python train.py --d_model=768 --n_kv_head=2 --norm_place="pre" --rope_base=10000.0 --qk_norm=true --init_std_down=0.0 --beta1=0.9 --decay_shape="linear"
MLP neurons of a small language model. Each row is named by its layer, matrix (gate and up: input weights) and neuron, and shows model dimensions 272-335. Each number is 128 + 32 x the weight over its row's rms, rounded and kept within 0 to 255. A neuron's up and down rows have the sign that makes its largest values positive.
A block is one neuron, or neurons of one layer that tend to fire together. After each block is what it responds to, as a language model described it from the Wikipedia text at the highest values.

L12.gate816 [ 95 170 109  96 107 135  98 108  77 156 158 135 165  98 156 105  98 141 168 120 147 158 131 150 155  95 110 153 122 122 157 104 209 109 173 149 135 133 186 106 115 165 133 171  98 131 179 216 135 127 205  80  94 108 149 193 108 154  85 129 113 138 149 161]
L12.up816 [120 137 150 170  71 173 131 122 145 142 105 136 185 164 165 119 105 118 130 200 128 114  98 129 170 120  85 117 133  71 137 167 175 148 102 119 166 124  98 108 136 209 127  99 148 136 155 118  90 100 100 111 113 115 124 152 100 185 129 103 197 124 133 122]
Responds to: Start of a year. The first piece of a four-digit year, such as 20 in 2017 or the space before 1967, after in, since, or a date, plus separators like ( or | just before a year.

L9.gate498 [ 94 161  95 106 111 120  99 113  92 154 125 155 145 145 169 152 112 150 150 150 132 112 141 135 141 113  59 170 187 118 169 129 130 137 168 146 130 166 103 144 111  52 100  17 141 161 149 145 109 154 138 113 136 186 138 125 160  77 130 140  81 133 130 107]
L9.up498 [148 180 135 139 125 118 146 128 137 148 138 147 183 156 161 126 129 115 128 159 129 185  89 120 129 182 112 107 107 178 163 104 120 153 141 176 157 153 150 196 144 100 133 142 120 190  77 157 102 106 117 122 161 115 192 166 140 138 129 145 158  53 108 133]
L9.gate684 [187 151 119 144 153 131 219  83  63 189 159 156  53 155 167 121 161 149 158 122 179 133 125 138 138 116 103 134  92 158 146 157 181 144 134 162 145 118 115 142 107 129 149  63 106 154 106 197 148 126 139  87 136 100 136 131 162 210 183 116 137 123 128 115]
L9.up684 [160  93 100  59 101 146 180 116 136 108 136 167  74 144 177 148 157 115 113 173  95 123 157 140 121 143 187  71 126 182 122  97  89 160 148 157 163 119 141 167  99  88 125 127  81 187 127 148 158 113 180  70 179 131  86 140 109 127 101  79 134  93 166 132]
L9.gate1236 [154 173 122 149 127  67 103  91 131 156 152 178  59 103  76 112 124 177 131 112  92 177 129 121 172 110 135 157 163 158 121 123 129 112 193 137 157 132 129 125 170  47 132 108  96 164  83 118   4 140 158  58 189 185 111 123 193 137 129 171 126 114 140 118]
L9.up1236 [115 132 105 170 154 125 122  82 171 130 143 159 156  84 115 111 149 177 151 102 171 146 155 127 157 155  92 164 101  90  76 134 114 115 133 142 167 179 127 149 106 112 186 136  96 132  87 163  94 164 108 102 124 157 137 194 116  77 163 138 151 108 104 118]
L9.gate1435 [182 125 130 144 118 173 147  48  76 114  96 191  84 163  93 110 124 174 122 141 142 141 130 108 128 155 105  89  66  89 132 146 163 140 128 147 187 142 140 122 176 185 138 119  70 148 163 176  84  94 113  91 105 120 110 168 135 156  85 105 178 118  87 119]
L9.up1435 [ 96 150 130 135 113 124 179  47 111 132 117 122 151 168 120 158  80 129 176 108 141 136  73 155 146 100 107 138 141  98 117 156 148 137 150 170 118 176 173  63  86 111 116  99  64 146 127  98  85 134 204 126 141 137 146 183 128 117 117 109 130  68 187 115]
Responds to: Two-digit number tokens. Two-digit number pieces like 19, 20, 18, either as year prefixes (19 in 1999) or table stat cells (| 19 |).

L5.gate203 [128 156 108 189  80 121 122 109 130 169 164 120 148 111 137  92  97 108 159  97 173 165 183 153 148 105 147 110 117 144  83  99 122 119 146 136 136 143 104 102 165 150  95 152 101 111  98 144 124  88  96 113 128 174 146 138 166 121  76 130 155 101 118 127]
L5.up203 [156  91 123 145 163 159 120 108 122  91 137  59 152 147 148 188  71 144  68 101 125 160 135 112 120 114 164 152 148 161 125 131 169 159 143  87 102 149  75 176 109 104 156 108  25 197  99  87 149 101 138  92 146  98 122 184 129 149 166  88 154 143 114 129]
L5.gate339 [ 92 175 161 158 146 178 131  75 103 120 112 201 127  62  96  83  87  96 135 123  96 101 133  95 186 117  69 122  82 214  81 108 141 119 163 111 147 116 191  95 129 182  91 101 171  97 107 126 191 160 130 166 138  91 152 120 149 127 133 108 127 103 145  79]
L5.up339 [124  54 138 124 100 148 211 156 100 109 178  97  98  46 175 126 166 141 147 103 123 104  68 129 158 130 160 125 150 126 136 161  89 122 134  93 228 147  88 150 152 146 128 100 189 194 113 140 131 154  78 186 152 149  91 146 150 205 156 155 184 162  97 117]
L5.gate543 [148  68 104 111  80 117 123 105 160 110 140 132 129 200  99 150 127 114 172 169 138 182 139 182 152 144 125 115  49 101 178  92 143 135 136 152 120 168 142 100  88 113 113  69 111 178 172 135  72 112 186  72 112 146  80  86 137  63 165 165 147 133 134 142]
L5.up543 [123 136  85 132 120 134 116 218 142 168 132 107  72 129 152 129 142  79 207 158 119 112  84 100  80 132 113  55 162 153 148 152 130 169  84 144 140  96 157  85  60 161 132 162  88 136 164  87 102 128 142  34 103 178 134 152 101 174 100 116  76 142 133 144]
L5.gate556 [136 160 142 102 159 173 119 185 129 121 132 100 112 149 115 169 127 159  86 141  91 115 129 173 141 142 101 135 110 135 140 104 186 120 135 172 131 146 103 141 211 168 150 127 124 134 152 194 145 113  70 118 165 183 108 152 139 107 105 140 104  95 183 109]
L5.up556 [105 104  83 161 155 100 103 131  69  78  86  69 134 136 134 153 109 123 166 109  96 154 149 142  93  85 139 136  93 168 122 141  34 115 137  98  74 118  75 123 150 164  81 133 110  85 153 101  97 115  98 144 157  91 142 113  87 122  86  87 132 214  70 114]
L5.gate573 [159 103 142 123 120 106 111 102 124 143  87  94  75  98 176 103  93 154 112 165 164 147  67 100 108  98 142 133 113 110 123 140 143 146 164 141 133  65 129 147 116 142  91 111 121 136  88  82 139 142 150 172 132 153 165 209  94  83 165 115 166 132  57 165]
L5.up573 [ 58  90 154 138 135  69 183 170  83 139 182 143 166 131 116 103 175 134 120  60 152  88 167 137 163  65 129 141  87 113 116 129 177  68 121 108 156 147 212 125  85 176 143 162 151  78 101 202 165 111 146  87 134 121 105 145  78  79 138 106 120  71 127  57]
L5.gate626 [162 120 171  79 138  80 137 138 159 158 117 177 155 150 104  80 148 117  54  96 163 160  79  99 106 146  45 121 119 120 126  97 136 121 123 113 152 104 117 127 183  50 113  62 122 152 167 156 108 131  63  81  88 150  66 113 164 102 134  98  94 139 150 139]
L5.up626 [123 205 141 145 134 175  95 137 148  67 150 109 101 110 137 129 141  95  92 152 151 138 115 153  91 139 122  66 125 157 125 107 104  91 158  53  87 117 124 155 108 172 172 113  92 112  94 143 105 117  88 153 190 195 115  96 177 115 112 152 129 111 114 154]
L5.gate787 [119 121 199 123 164  84 176 161  98 120  93 132 142  92 145 123 147 115 148 134 161  54 186 153 142 176 130 135 108 136 137 125  98 151  92 108 175 139 147 153 112  94 115 134 102 160 102 141 100  89 132 159 151 145 131 144 140 122  94  95 123  69 175 129]
L5.up787 [ 99 148 110 148  74 142 132 106  81 212 120 121 152 124  75 188 155 104  92 173 134 110 133 122 148 127 114 108 134 141  77 145 130 126 128 191 147 134 160 249 136 159 161 150 104  98  64 142 158 145  65 115  75 136 155 162 188 102 149  53 137 129 122 153]
L5.gate962 [160 220 175 119 120 176 168 171 140 134 122 120 161 122  82 125 180 148 134 161 119  95  78 178  87 135 180  59 149 180 121 136 198 114 188 165 103 133  96 106 103 123 122 157 194 179  99 140 117 171  63 125 148 158 123 126 167 149 106 166 117 115 118 150]
L5.up962 [108 109 156 135 112  82 152  83 115 160 126 156 161 137 107 146  89 129  98 112  89 106 115  71 127 144  77 193 117 166 152  95  94 125 142 106  88 114 130 116 117 147 159  78 174 177  91 146 130 133 150  34 171  89 111 131 138 125  87  97 195 134 133 127]
L5.gate999 [121 120 117 151  89  88 124 110 172 115 132  73 105 177 144  94 109 163 125 173 153 111 129 132 144 203 107 142 171 139 174 121 113 120 127  85  95 142 103 143 102 116 107 125  86  85 138 162 112 145  91 122 113 171 125  97 109 102 143 130 124  86 114 159]
L5.up999 [ 78 108 140 165 124 111 108 107 176 165 145 143  72 123 100 143 159 151 162 125 139 136 121  97 115 154  95 168 152 156 121 128 147 160  88 119  91 108 133 146 140 172 165 237 163 107 136 129  92 110 161 112 142 203 158 144 124 120 127 172  94  85 144 129]
L5.gate1034 [111  96 136 127 222 120 125 124 151 181 122 101 101  81 127 138 128 118 168 141 123 144 157 139 111 105 145 137 121 141 122  66 194 155  49 112 124  94 126 137 141 139  83 112 129 100 141  92 159 138  83  99 105 151 150 106 146 186 137 142 149 140 155 124]
L5.up1034 [126  90 147 132  73  51 142 142  84 119 116  86 142 104 102 105  85 167 204 149   9 132 104 170 201  93 158 102 149 101 151 113 147 161  81 128 116 144 147 196 157 171  86 118 112 151 111 160 101 153 102 164 141 146 172 121 120 110  22 133  94 156 123 178]
L5.gate1092 [ 82 119 112 105 138 126 170 114 112  93 132 116 194 122 196 167 141 139 158 134 159 123 149 132 145 179  96  93  67 116 163 112  67 130 174  72 126 107 141 182  52 105  79  58 126 191 172 169 105  97 101 110 184 131 130 148 122  86 207  62 142 149  89 128]
L5.up1092 [111 103 109 145 150 155  93 119 174 160 103  78  98 113 128 247 148 117 104 103 164 108 163 117 124 182  30 116 136 156 166 163 104 184 173 100 188  96 144  89 114 126 105 131  93 185 103 135 108 151  87  87  79 185 136 189  97 164 172 117 136 156 108  98]
L5.gate1230 [ 76 146 141  96 158 157 114 127 159  89 118 111  59 158 117 140 165  91 162 118 125 148  89 134 137 151 132  99 127  94 112 149 106 154 160 115 106 142  83 101 175 146  63  88  91 112 132 124 135 222 131 141 135 157  48 118 115 133 159 127  93 166 171  85]
L5.up1230 [ 56 166 132 116 111 100 114 105 183 129 159 170 140 139 145 140 131 113 138 120 178 159  82 102 113 122 117 102 141 162 138 131 110  94 127 134 123 100  79 148 146 148 110 104  75  98  10 160 100  84 134 164  83 165 123 130 125 101 186 180 163 129 141  88]
L5.gate1345 [171  98  99 128 143 132 175 117  94 128 132  96  87 108  95  86 120 184 154 153  82 136  86 132 109 144 141 144 123 149 112 112 149  66 111 155 113 124 104  88 123 139 131 153  42 152 119 129 163 106 135 111 124  82 160 168 105 127  94 113 148  90 148 190]
L5.up1345 [138 109 132 101 143 150 170 176 192 178 118 137 119 121 140 166 150 170 131  64 168 127 150 143 129 159 125 160 138 171 163 145 100 157 138 158 117 108  44 167 117 136 163  93 143 164 115 169 143 172 155  91 183 149  88 150 104 120 173 128 141 134  74 101]
L5.gate1587 [155 149  94 120 141 142  93  73 103  62  94 187 117 143 174 165 152 138 148 123 138  86  58 128 111 148 135 159  96  64 138  94 125  84  68 107 145 180 124 119 118 150 144 184  93 138 121  86 155 172 125 117  98 107  70  90 100 170 122  71 146 133 142 108]
L5.up1587 [117 108 163 177 133  74 117  72 150  76 102 126 132 131 111 150 155 124 148  58 150 128 108 142 151 158 156  70 112  45 105  77 126  88 116  83 111 164 127 102  62 191  37 182 150 150  84  84 190 100  83 133 102 111 139 109 132 158  86  99 176 139  73 116]
L5.gate1726 [103 181 108 146 153 119 118 140 119 179 158 186  82 102 115 122 156 121 130 184 134 165 147  99 152 140  80 147 164 136 146 136 126 117 131 111  97 136 159 102 116 139 178 131 145 179 154 155  81 152 148 134  83  95 142 113 114 154 194 108 165 117 103  69]
L5.up1726 [100 134 195  95 119 184 142 132 151 141 162 200  94 159 155 125 100 199 177 119  88 172 138 143 133 151  93 152 107 159 199 139  55  86  50 180 105 130 151  92 159 170 145 138 107 119  85 110 119 118  74 140 173 185 163 193  84  83  97 166 147  97 151 136]
L5.gate1739 [166 102 145 135 188 113 104 111 113 108 132 160 122 161 173 113 156 169 122 122 140 136 118  71 146 168  77 124  76 110 129 127 112 118 172 107 153  69 145 207  91 156 116  88 135 104  93  91  87 185 145 108 149  89 165 181 163 160 132 127 142  97 137 121]
L5.up1739 [118  76 174 120 175 168 150 139  73  84 144  63  84 117 117 144 158 133 159  94 139 133 185 141 120 136 152 152  97 119 157 119  76  97 104  83 143 123  79 111 109 129 194  89 151  87 172 121 132  85 153 179 124 130 121 172 136  65 128 161 109 140 113 113]
Responds to: Mid-word fragments, especially "ah". Word-piece fragments inside names, most often "ah" (Lahore, Susannah, Sabah), also "ank", "j", "al"; weaker on standalone " two".

L5.gate26 [ 89 119 152  96 139 113 161  64 176 210 133 151 129 115  77 130 124  90 204  89 110 151 114 140 124 108 113 156  92 147 150 191 150 177 137 163 123 131 199 133 116  95 181 130 141  94 212  86 114 184 181 113  94  82  95 132 127 138  97 196  65  44 166 152]
L5.up26 [148 148  94 169 139 139 106 150 205 112 121 159 113  99 130  81 183 152  87  94  93 126 110 135 113 102 118  98 113 113  74 116 140 155 178 141 130 105  66 145 141 106 157  78  72 161 155  95 128  93 138 153 105 151 104 105 129  88 103 209 108 145 127 137]
L5.gate165 [ 82  67  82 152 139 153 100 123 123 172 117  68 173 105 119 123 134 162 119 178 159  89 113 151 129 158 113 114  40  98 161 147 141 151 122 132 163 101 127 137 153 116 140 100 135  88 170 134 154 155  85 131 126 134 153  91 112 154 174 121  80 125 111 155]
L5.up165 [154 111 158 148 135 140 138  88 158 143  94  64 190 155 111 131  76 131 127 152 172  76 212 172 120 130 139 155 107 123 144 136 104 149 140 133 146 124 110  89 184 166 168 171 117 138 157 138  60 147 124 102 108 129 130  36 169 123  99 164 177 138  96 112]
L5.gate277 [128 143 121 147 111  99  77  86 126 107 126 101  68 115 254 112 114 130 128 137 119 152 144 200  93 133 145 169  65 149 135 127 140 153 119 114 125 171 143 124 102  82  88 105 150  95 144 117 153 154 121 172 160 135 105 109 185  93 163 139 188 103 121 129]
L5.up277 [154 179 144 113 209 155 131 128 154 101 115 140 114 146 131 165 168 135 125 106 139 132  98 158 119 104 125 167 145  90 138 139 110 141 181 136 122  89 126 110 108 158 159 197 121 127 135 147 148 164 165 114 127 169 116 109 112 129 146 170 138  71  98 145]
L5.gate384 [144 135 171 136 119  55 145 161  98 130 103  65  87 152 182 134 170 152 153 111 129 133 149 124 180 163 162 130  83 141 110  87 180  82 135 139 113 149  98  99 200 132 107 136 106 188 130 123 144 177 149 166 145  99 139 145 144  79 114 114  57 145 120 135]
L5.up384 [108 119  77 165 138  95 136 107 136 148 173 109 127 163 139 149  71 130 215 210 158 210 121 125 170 156 181 156  70  89 132 113 114 101 111 133 166 166 202 146 150 104 147 175  82 156 129 168 145 125  68  91 172  84 127  41  79 111 105  82 154 109 127  50]
L5.gate398 [176  77 159 134  74 128 158 107 130 158 122 153 109 125 149 204  69 149 161 216 125 112  60 137 158  65  75 139  84 130 142 137 138 145 171  78 144 122  79  95 165 100 121 171 105 113 133 113 156  97 144 121 144 114 104 175  64  98 124 108 111 107 144 144]
L5.up398 [ 72 210 108 127 142 113 132  78 128  95 111 122 188 168 184 156 170 129 167 111 130 103 160 151 167  84 132  97 197 134 100 125  39 106  91  71 117  96  86 147  91 143 171 172  96 126 106 114 175 171 136 154 117 155 100 100 142  97 112  85 135  63  88 149]
L5.gate563 [113 109 105 165 150 156 190 130 118 137  83  98  81  91  97 123 155 107 115 160 144 108  87 161 128  76 180 119  97 154 133 107 134 143 151 156  83 166  78 126 164 155 177 139 150  94  48  57  93 120 101  91 144 126 158 119 128 138  99 126 143 171 148  79]
L5.up563 [137  81 149 118 111 139 128 136 124  63 122 111  70 173  85 147  82 151 120 181  91 166  80 133 145 145 131 102 128 143  60  81 113  84 118 135 140 134 128 130  86 175  92 118 138  96 135 152 166  69  68 146 111  78 215 163 180 171 168 141 164 134 105  96]
L5.gate585 [115 150 135 141 151 128 134 112  90 125 114 144 120 124 113 165 179 156  95 146 105  88  81  74 147  94 168  52  91  55 201 150 196 123 156 151 137 166 143  95 107 121 118 113 168 113 147 147 151  62 103 134 189 124 157  80 146 144  75 140 174 150 170 142]
L5.up585 [ 98 142 191 117 183 131 125  79 135 164  51  60 105 142  84 141 147 150 149 133 107  83 134 142 151 157 147 125 159 137 113 145 131 166 153  96 153  95 146 158 100 141  76 198  94 194  87  83 189  88 210 122 100 122 135 139 114  97  88 104 101 173 140 154]
L5.gate662 [126 193  61 137 176  87 128  78  85  91  82 174 146 151 129 119 156  91 120 111 101 208  98 115 158 114 157 157  95 129  84 131 114 156 164 137 144 128 127 123 105 163 110 129 140  95 126 103  90  98 125 116 141 160 110 150 131 144 181 127 126 118 156 115]
L5.up662 [ 80 139 134 115 191 133 123 158  58 114 166  92 148 111 153 188 118 133 126 182 127 119 119  79 165 171 155 117 158 115 143 108 106 107 131  91 112 192 120 138 113 121 103 139  96  90 148 171 145 101  99  92 169 166  31 164 138 138 154 165 143 103  90 117]
L5.gate776 [ 77 141 152 134 115 107  97  97  84 125 153 163 164 113 194 151 113  68 130  97 103 108 149 109 154 142  89 111  56 180 210  52 141 140 130 121 147 169 137  57 157 213 133 125 122 151 119 112 113 114  99 156 137 142 119 147  83 112 105 146 153 135  91 133]
L5.up776 [115  97 180 105 110 168 136 140 143 158 143  98 111 151 122  96 118 138 135 113 104 130 176 137 112 167 143 139 145 122 154 133  92  86 159 110 117 167  78 162 156 180 130 144 165 143 175 111 123 150 117 101 127 146 128  91 140 140 112  70 138 118 142 121]
L5.gate1062 [142 107 125 121 142 107 168 121 109 212 127  83 136 194 107 121 139 123 169 144 150 100  74 138 104  87 123 147 125 119 152 120 115 135 119  93 125 162 128 202 141 120 112 120 115 134 175 117 148  79 139 147 113 145  71 108 132 164 117 128 125 161  90  97]
L5.up1062 [168 106 135 150 151 129 158 144 199 120 107 103 133 126 119 161 100 107 109 149 121 102  59 143 106 141  84 124 123 122  97 130 142 183 131 153 113 116 151 154 111 102 129 127  91  88 180 170 179 132 192  97 107 146 131  92 146 176 135 146 147  77 198 200]
L5.gate1292 [134 137 124 141  86 135 124  57 138 121 114 172 122 100 168 114 146 135 131  73 168 124 125 115 190 168 121 119 171 148 102 113 116 146 126 119  72  87 128 164 155 131 130  21  67 118 113  98  89 148 129 152 152 136 178 129  87 162 117 143 128 142 143 170]
L5.up1292 [123 100 105 139  89 135 140 141 190  91 174 128 148  98 146 147 140 104 128 156 131 112  79 116 176  76 161 135 175 114 109 119 164 167 126 146  85 128 135 136 181 116  58  85 144  98 116 166 146  83 126 128  92 120  99 110 164 206 134 185  98 221 235  75]
L5.gate1395 [154 159  89 156 149 182  80 166 123 144 142 135 110  64  87 157 113 111 153  93 157 131  75 139 144 111   4 138 118 161 121 171 161 162 148 121 149 158  93 123 157  85  79 144  30 153  96  76 118 126 115 160 198 153 165 126 180 156 135  89 219 123 121  83]
L5.up1395 [205 137 118 150  95 130  76 149 118 105 128 134 119  77 135  81 114 165 146 126 153  65  95 141 122 152  95 164 164 156 148 112 108 129 105 138 151 102 132 128 137  98 110 122 114 133  75  99 102 116 115  85 105 129 119  76 147 126 111 132 187  92 109  48]
L5.gate1413 [168 140  91 113 178 149 142 165  75 123 134  95 190 100 151 164 117 130 165 117 117 120 155 107 156 108  85 150 141 125 127 142 136  68 183 153 101 113  88 109 172 111 115  72  96 164 108 108  80 119 125 163  48 149 127 106 142 124 160  92 134 178 204 124]
L5.up1413 [153  82 141 126  94 115 163 165 138 129 130 126 149 117 150 116 106 114 159  83 104  92 137 121 115  96 129 189 153 122 141  70  90  65 146 112 119  98 125 135 111 147 132 166 164 149  61 137 128 155  71 131 147 151 100 179 143  66 184 126  98 119 120 133]
L5.gate1422 [151 128 139 122 150  79 142 109  97 158  88 146 107  80 179 152 127 144 146 142 146  84  82 152 156 154 137 101 128 119 155 147 162  88  96 162 104 116 143 113 144 138 131 159  82  70 128 161 138 131 164  81 104 136 137  79 153 105 116 123 144 140 102 141]
L5.up1422 [130  72 192 141 175 148 107  62 162 138 128  91 155 113 143 142 159 138 133 183 104 143  61 108  73  80 191 177 149 125 159 106 131 160 102  77 141 109 126  75 185 189 154 117 110 100 138  95  98 139 144  90 125 174 144 100 111  95 205 145  71  83 103 130]
L5.gate1696 [125 112 163 152 128 137 100 192 172 150  99 140 100  66  96 129 126 164 142  95 110 111 133  80 180 170 160 157 137 144 103 139 106 174 106 143 142  73 123 108 147 144  58 158 134 110  93  92 205 168 165 163 145 171  75 154 136  74 158 101 153 151  98 119]
L5.up1696 [194 165 108 118 111 158 107 115 122 139 159 131 149 158 120 124 139 124  90 163 155  29 111  99 176 132 120 151 158 119 107 114 144 126 151 106 164 167 151 106 134 152 149  70 124 169 210 100 136 144 127 119 137 141 166 103 156 143  74 156 105  65 170 165]
L5.gate1755 [127 128 137 131 152  67 145  79 151 170 124 120 133 127 121 109 107 152 152 135 123 141  87 123  86 146 120 148 135 103 154 155  91 126 139 141 153  84 107 143 187  94 128 131 110 132 111 141  59 130 186 123 118  86 121 145  96  89 146 212 145 154 126 131]
L5.up1755 [110 123  99 109 120  92 159 130 115 100 116 117 129  65 170 128 102 111 110  95 100 188 113 157 113 173 138 112 153 130 126 128 142 122 143 109 167 128 118 125 191 140 143 112 178 131 153 132 128  80 108 136 155 107 203 171 135 101 150 152 141  91 127  77]
Responds to: Mid-word continuation pieces. Word-internal pieces that finish or continue a split word, especially -na in names and slang (Krishna, Madonna, Gonna), the 20 starting years like 2006, and -ust or -al (Sawdust, Goalkeeper).